From a checkpoint of a small transformer trained on Wikipedia.
Size: 10 layers, 2 heads of 64 (1 for keys and values), MLP 640 SwiGLU, vocabulary 8192.
Training: a variant of Muon for these matrices, 159M tokens, 4856 steps.
MLP neurons of a small language model. Each row is named by its layer, matrix (gate and up: input weights) and neuron, and shows model dimensions 0-127. Each number is 128 + 32 x the weight over its row's rms, rounded and kept within 0 to 255. Numbers have three digits each. A neuron's up and down rows have the sign that makes its largest values positive.
Before each neuron's rows, "fires on" lists the tokens most often at its 100 highest values on Wikipedia text that the model never trained on.

fires on: "s", "m", "re"
L5.gate491:150134078140101148146153123171132133084140073101167117125058123082195142132137165135149122112109192170165122128185126126099093124189106064069129137083142108122124174064111138139120163140196129101196124113102116101152131101141129135104137133112142134108100097142129066125090141082092190066168088101136127131191164113167160118199115145183114151146085089157097130096099098171125069147153
L5.up491:183115141100066108199116100110132125085116083115205110153091094115183169122124190125138135172076148157202089119166114126117126113174168068118082134081183115130150142115189125125147135082167145146180150154087130141133137128158167141126151125147092165095095137125111101135154136064099182084130090074140120126141179111110163128162112138159105124145056102155090144158091095139154096187141

fires on: " and", " or", ","
L5.gate43:159100083090116092146154167108119118103108101129068164139148102210134147149130137131083142172143129128169149117121144060138169099163178135171127116135172112191090085128073065120163157182093115116134155109106176131121131147147150126106079177148171161124130122169134072071166076127193122114177191141078070118052145138125169167109138166093153126122123175138090133138062127112141103167180
L5.up43:106170151138139110092062160169130194049098157163114076171117134134144119154120163134172167142111120090101110118093116115092105122129151129159155160139122154096130101109112125095069080102168177179135114144185109083127104089096099158085092151127138167150090100184166124135096161115124137149112106133026086160164062147094180109156080155088077187158161112141092156166133104171129141160129

fires on: "s", " would", ":", " and", " could", "List"
L3.gate376:135159120176110198155121167147102127155112131149133179109136116107172115180106138118169091141120107137190137129134135104065098096154153114098192092134135173155146149165114154122120190140109157139165155121123140095125119089093116155129144123237154118159125112165100116161103100142081121154122106066118141146084194116088128149164154125134156137115170099170122197057097110101104183174112
L3.up376:110154143086097183140081089158148113178118069123159081138121102113142141111110094115174134101094137149163106133177144165065140139136109106130193179105155172119141099100176130095133176084161113122140191086141159119089088131096150139198137143134186082077116126140184113156113176091121075097095101116154114093115140129070162142079125152093173102061150139082122144144084140090126095122138

fires on: ")", ");", ";", "un", "pe", "2"
L5.gate440:126140101132088145081081075109123147132133130100123146115103111186172129109133075121065137173077117149153162158170181145192125108140102097073134123100127125085139186125114075111095116145175112055104083125147179177110074084147173088185119120088097160164098116131107108097181101110188140116149114196126127123110120129152085137078109109125035121118219161151216082126109152105167158163178
L5.up440:075119132141135150167182157133118091141147094156132135168154165119082142131140148142140130122161176155127071104139090121163158150129089088177169121189115176113116120120185127148133171118188127162094101094059073089088146113138164141146126129086078168061119111183111105163131129165135129129203071137157127142095121109138186119082062147153148106179165156167075165179184129123158131131113

fires on: " of", " |"
L2.gate451:115149122162169136167123060103184094084089175161116097123145106135128171139132092138165175123144071149100154138056123118080122128135106124183095124105145154098160165108154138132159144155126156173127122058150162089183119149144180122100162110118124111118134141159105131165000159136114146181146166120069078126155130110114117118130122109107126091085091149090096097197112160064094157165198
L2.up451:141137150127185114183098128165156122107123148117065064077148176136158160145136133187122133143144116134160169122146080103122128157100116128100112137077118106164087154109098199159174133202128119157221100115135117148120124147161093112088098137156138111110103146119107123143044151160146145075128149189066079157135104132154070145122094082094129125110136143084118138128126135137119161201150

fires on: "=", ".", " |", "Ú"
L2.gate589:154144120115117117112067117168102140106083095130077081160170108139107148191119101134132149130187111108141164196120123175116118166073093114150108175162106110088114139154122159144161141196123079086150137107131154143055131164177075118174182148142136098107140112153088145066075200111102125125221068145105142185113154087143160169126103140101153153130092202107105076131145086123110128185083
L2.up589:149078132053103166120077114152160127132090053102110110124173138130121145143083119122111118144138149106150158169149125158166164149122111084116124090089117151147100156133080103108157109136170177121199123100143116153160087131156135121127131126204109169161123120128149194160107101176137139127141180148111073125170154107168125150104133107095129144133138165100082164111139162025180211117099

fires on: " re", " Re"
L2.gate366:153081078140136130138120143192178119156130124149197140151178116109132158113164120089168095097180123183114081099171142163168107132152156149079121091085121074114090139114087140151191166147133121139112177149149142135134169128154102125145043136163112066140148119092150145135091115166113143204110141099132121147134151150148102120072111129129138106161171143136113145170144129192158153168045
L2.up366:149104102155119131118079089142181136128140066139206180152152150148108137082111089139124147167200121138143113105163101136159128113088092164088111077137149100081073175101127091138147156131103117193115154187097051173097163128173113124128111083190115071118094108136111084103166142143084143125133140126171136147123120180138141094141155160165136103092244131111106161116124084117102191127156

fires on: " re", " Re", "Re", " post", "-"
L2.gate329:161140107096136152141076194139121086094164104127104199106124122073131169137144155102089154168186145107080104098159112172163152084125127148126189121145140120147140093136099119122155148126124129147114178079126073125166201149122047114124077150114101109144082118075101069103173124124154144219150139185183110153114166111124108075067102170121085121150151135094094127107115112116114147160107
L2.up329:105115137070140187214132116146175141194077125161184107207136115115153128128157118154146061099144016166136121120124084102097143124130149094144100104126141160132061169150189125126160083111105091159163179153149118180151127148200107083113108116168155129082070100137162174165075095104083147105072165149123136156124137131147144091152145101126130139114119163113108130183188118105145152101147

fires on: "em", "int", " sp", "ent", "ign"
L2.gate289:112137106161179088121128131158119062182076063139136117154121074156117148129175171117163199101162163119107163138070189087177113116143099155178149128151233115177084147080145176151080116199100157136116158098088060177114134124158118132103124118128124154145192117044108090141090101126142166131142112071062176137177136135148130128126115126160135153157139113164106174127131086091110133082128
L2.up289:099156135119164131140137088126112121121077069132153129191169126175109148185197103108148160138151134158132149177091114110155137138121110129155138104113207129157144091114117171199074113153167159094082151109150107147125064132172141108124139138097188138168213127093035119105115106108175112125161163075102131121153155111168157145184136141098150133144150110167045135137101071175152125057120

fires on: " dis", " un", "ab", " imp", " super", " Dis"
L3.gate224:159089178142149104144131100091107096072065154161152190182160154089154089140141155114137133130131193128117115126126079138177187051150154148152130166144077254140111133112096096135210162096159094149124093107143122139095125119108104097161071140115111168153094170086153111099173138120070101101177146141076158036128135099112148140148127144089124103126107127147174119142170159111147147081127
L3.up224:124110148136219152091149103119133115119056166099108072204145149166118156133079149096062066116084131146139079150160091146158137068136103168179112122144143225158119106097106139155186115138120110148091146092149167182120121134142136134166081147141125181167119084140101124141134096111153134104143187149116096111119146099123117181182063098120189082158142162128119133181162118113121119125148

fires on: "s", ":", " and", "rat", "man", "or"
L2.gate194:099176086110149176148173153157112135110112145107098169138146175087168135152148140152132146097113143168092105201088127129064103117137119080153081139176178118172045104141114112122113178161155050173098156103069120113140135133130112136126142101138166094112091163136134100111124098132137169108176126090168142113159097111154157164089101129100148124073099162129131146206197141155147076138136
L2.up194:132159111102136185161167131118192090114165146126148049126108157074166145170095151116160121135156147155138073153146192116138135101153149075095151171086186119201081144115087107119091191168153143108094149107112136097142160120131144171162140073119161140103124115091184112165128076105110150106122136085150143145111113081154150171077088084091196113116093154186125161127170137131140054137132

fires on: "il", "lu", "ut", "mp", "ol", "cu"
L5.gate208:152174109124120067131143174141147174184094130173173119148185162165127131109188165186078114135155129140167089110175126110186136126097152149171128157172130131107140105205100091084150144116104129141148154084122167131131117140122142151171133121121136171054056168091065100117119128155115139094113143141074170149087091121162133107115131186128137136169123164121175114122141138172099106108150
L5.up208:142113113099088095157185106123140127118142138113145132110101150115086098081129141135059135162111116159182113118125118190194082147115108090175088119119205128124128088147120076133101195143168190152117069126098145144158151073124130168120124125122130147101084149130103114171140123104092123116114185166109153143113091115140248144112103155074101184080115159172097123081090083128089083099158

fires on: "g", "b", "m", "w", "ar"
L5.gate496:116150127103085115136084131121098184101075090107180169156163125165159170130147134154149145173153162090114110159127135085077164131093080124063098135088149045104097082134111128173123165120140145104115104159135155171119095144119162091168151112095189124157132065147110176131154126132115096110145101086092116131157173137157139081151141174124137107139169108158119148195097116151087097090125
L5.up496:070150150144125085143106152110075135123105059100140129185141114138185130076133193144148203132173205105109138160184110095098163136126142139079057166135091060077107130114143134143099117093094180143151127145101148149109091093134105099185121132138115104180111092148120144137167163086132105116149115114098139080156148139134116091180129151151093150140146095138112166208139084130085090101136

fires on: " It", " dis", " what", " turn", " Un", " un"
L3.gate194:072140165149137111155105112188089162140131132126158134120152152158152143147133122089130094114143171092101182134117129120073149079168128106150154172083087175196132141105077138124160101136143117175098082037163138132080181107189141115101092099134104178140107145132119099110152145043126128075143186129098159080120119061142078098098127136120144083151158156113152145091118117110158155052154
L3.up194:168157133138150108144100053114130105083154159141099080125154130128168125129124115106112123155104162162116110103150117142141119082132145089155158134075033146143143107160107185123144106184147163126105105121125134205138135156085100154137123134101169137161165135170084111105100127057029094043169179096126122139129132113090100111107140115116150106122138148129036143126118109067143129110215

fires on: "ro", "ca", " Del", " del"
L2.gate449:073140152139105134106151175130119169080150103124147091112116170111163113134062232163094104099097138183158101085056107122108132118094129083133202189070074140115073150137107106136123153123067140163099117165124165152134123092176146095101148123088139077141093132133160062108147074097134128150111107096103082157093090081181119127165149145144129195167116141107175141112178143155157137146119
L2.up449:067103133195103135085173162163168142117133106122146146091142157067168090148132192082094087082153125128127147125072072155146139178156124106108116123120100129067129122130065116124163141124092106072133103161211137191151086087105156077086127099147108148122089156126182117123072148127098143184108104154137155120134176043111141126098113091092052133134141144109127137143122133164112104160112

fires on: " |", "er", "ach"
L3.gate18:099135082149103127144109114181166132118091108089091199164074100098175157174156136105109091104143170139148133126105126153119114125146073130127135140149097110032054095132100126115196116151135118120119151135119111136137168183202121140152141108162141123166044109107150127117059129140133092128097078152102113153165118166133155138119168107138131146149189185096096155206084089076159079130177
L3.up18:179175112128126177085110190168141128101130114053147146162117138099212130147166177137130093132172157133185128158190097118149157131115118074134116138116159111098063175156092126150164095173127131121147096147113164115163121185171095108107101055159102100130072156116117133112129118160154129098127050168120105122161095140114104176142118097134162124158184147109052105182113095078114150148152

fires on: ",", " she", "an", " She"
L5.gate156:164130135119092145108173161101089182120085156179141105140156143171121120168138183091117127127138153149112125143143188128073125102179103121142125172123154102113136129128123021112119155129161133131191135120109119141116144134122081088125160114107145127147113090175091101067157141181137203161165194058076097089155117174132084127123095124065125098181122122118090143150155157107098161121198
L5.up156:110159126127087172089190162137096185117093126196102092109167142149120128161136187101108157139120160142144086127124155138067153124168106126126125180146172084118118152139118004110120164125130172090168081082109115149139137115150094114097178094115141144139137139139134129092103160180142143166131156091047096134141086153126100112150067101105116111144137111146089119137160120113075148079181

fires on: " |", ".", ":"
L3.gate63:172095141153137127094135054061057144137126163148149156110150139118084154093100115090112158135135100137136145144098190124143132079088104103170083170093177157114180117122142151177119168146113106111144131122153152144196090145149047173133159168099169111113142124160131125108129135138061177108106104140173099082111136102159083135124145086102150079139097103140046125092177084144056108125147
L3.up63:133155128105156100114138102142097134165139141179123121110061128086161135152120122216115123087150122136152165148170117155081155116149117123134093129175096147110129121137146158142181156122125099117184162116153171146088069134153078120132180115179114124094158184095120074134072172122079140050197056207099120108116148115169125141052134104096134114112104159071096137127084138150094116179130

fires on: " and", " or", "al", "lic", "il", ";"
L5.gate514:164085157128074064083137149141170107119086136129117149108117142189150122161160148139105181146105101098114140150124096164071135080137129158087159119049122170153135109093106106082125090170099140125151156131142174141087114130077096112145163157128092201094145154133060139154171121143112065133198128127125147115097137134125207124108096144038100090134115117105143130172107113219103133112169
L5.up514:111079139179128050142112134152124104094052132112180159173125155145185103144118154075104174191176153079090146126085103092148119123136116162151114089160100150121089163098162090139178072152062092105124117097160153164114215133097082166117095094153080153160122109133101114115119130138109153157144086139056126149083106131096170126124171121111117168165166139056089137123166098151152166111142

fires on: "ed", "ing", "e", "ate", "band", "ring"
L5.gate194:187118137159130171079102116123097179112189108101070114141149083136091091134165094173061081147150117158180165120130057107140115169156106146096171153117143172127148125157071117124115121149162097060169094102167147131072116092103134122124096149145089173074118168100070144156083189125151066103114151181062117157147147141159099130148114105108111118104166159083147199150092104121153121125104
L5.up194:092136133139166087161108116222133156157150119150123133108161096070096134109117111168152169103072129179162084093096098131113158165146101138149107193059105100117090116141116155159120113078110117177137072161154081163163086125160135107083094132118120071168124125106125154182107136082144110142104146176138141155118157131082142066190147184122166151097136161132136176158137114139116061110127

fires on: "s", "d", "ing", "ring", "w"
L5.gate128:152138145079124139096138175143115152101203119119109143120150098141144117132142116132131114126105097051186128157149156151115178135118079152106178180136164138162113154175085153122155044078105090137102144055155094175190154219121170146151175097121175139121117123080111098089121144064155115149087112187167099126173153131096105113165127135119163085148091137132150110159115139041101188134107
L5.up128:041147141154098160120128067169146170178089140114142110091121135100120090101161118182167155135098179168150146110153064094064112125133136114098096179149094101133113210098123131147119127093131162116148155134132087148085134060102075132079101109138127063075084135084133129168102120075144091160123081146118143170127140084113125152100113090155143099088155127126177176170108097120150126137128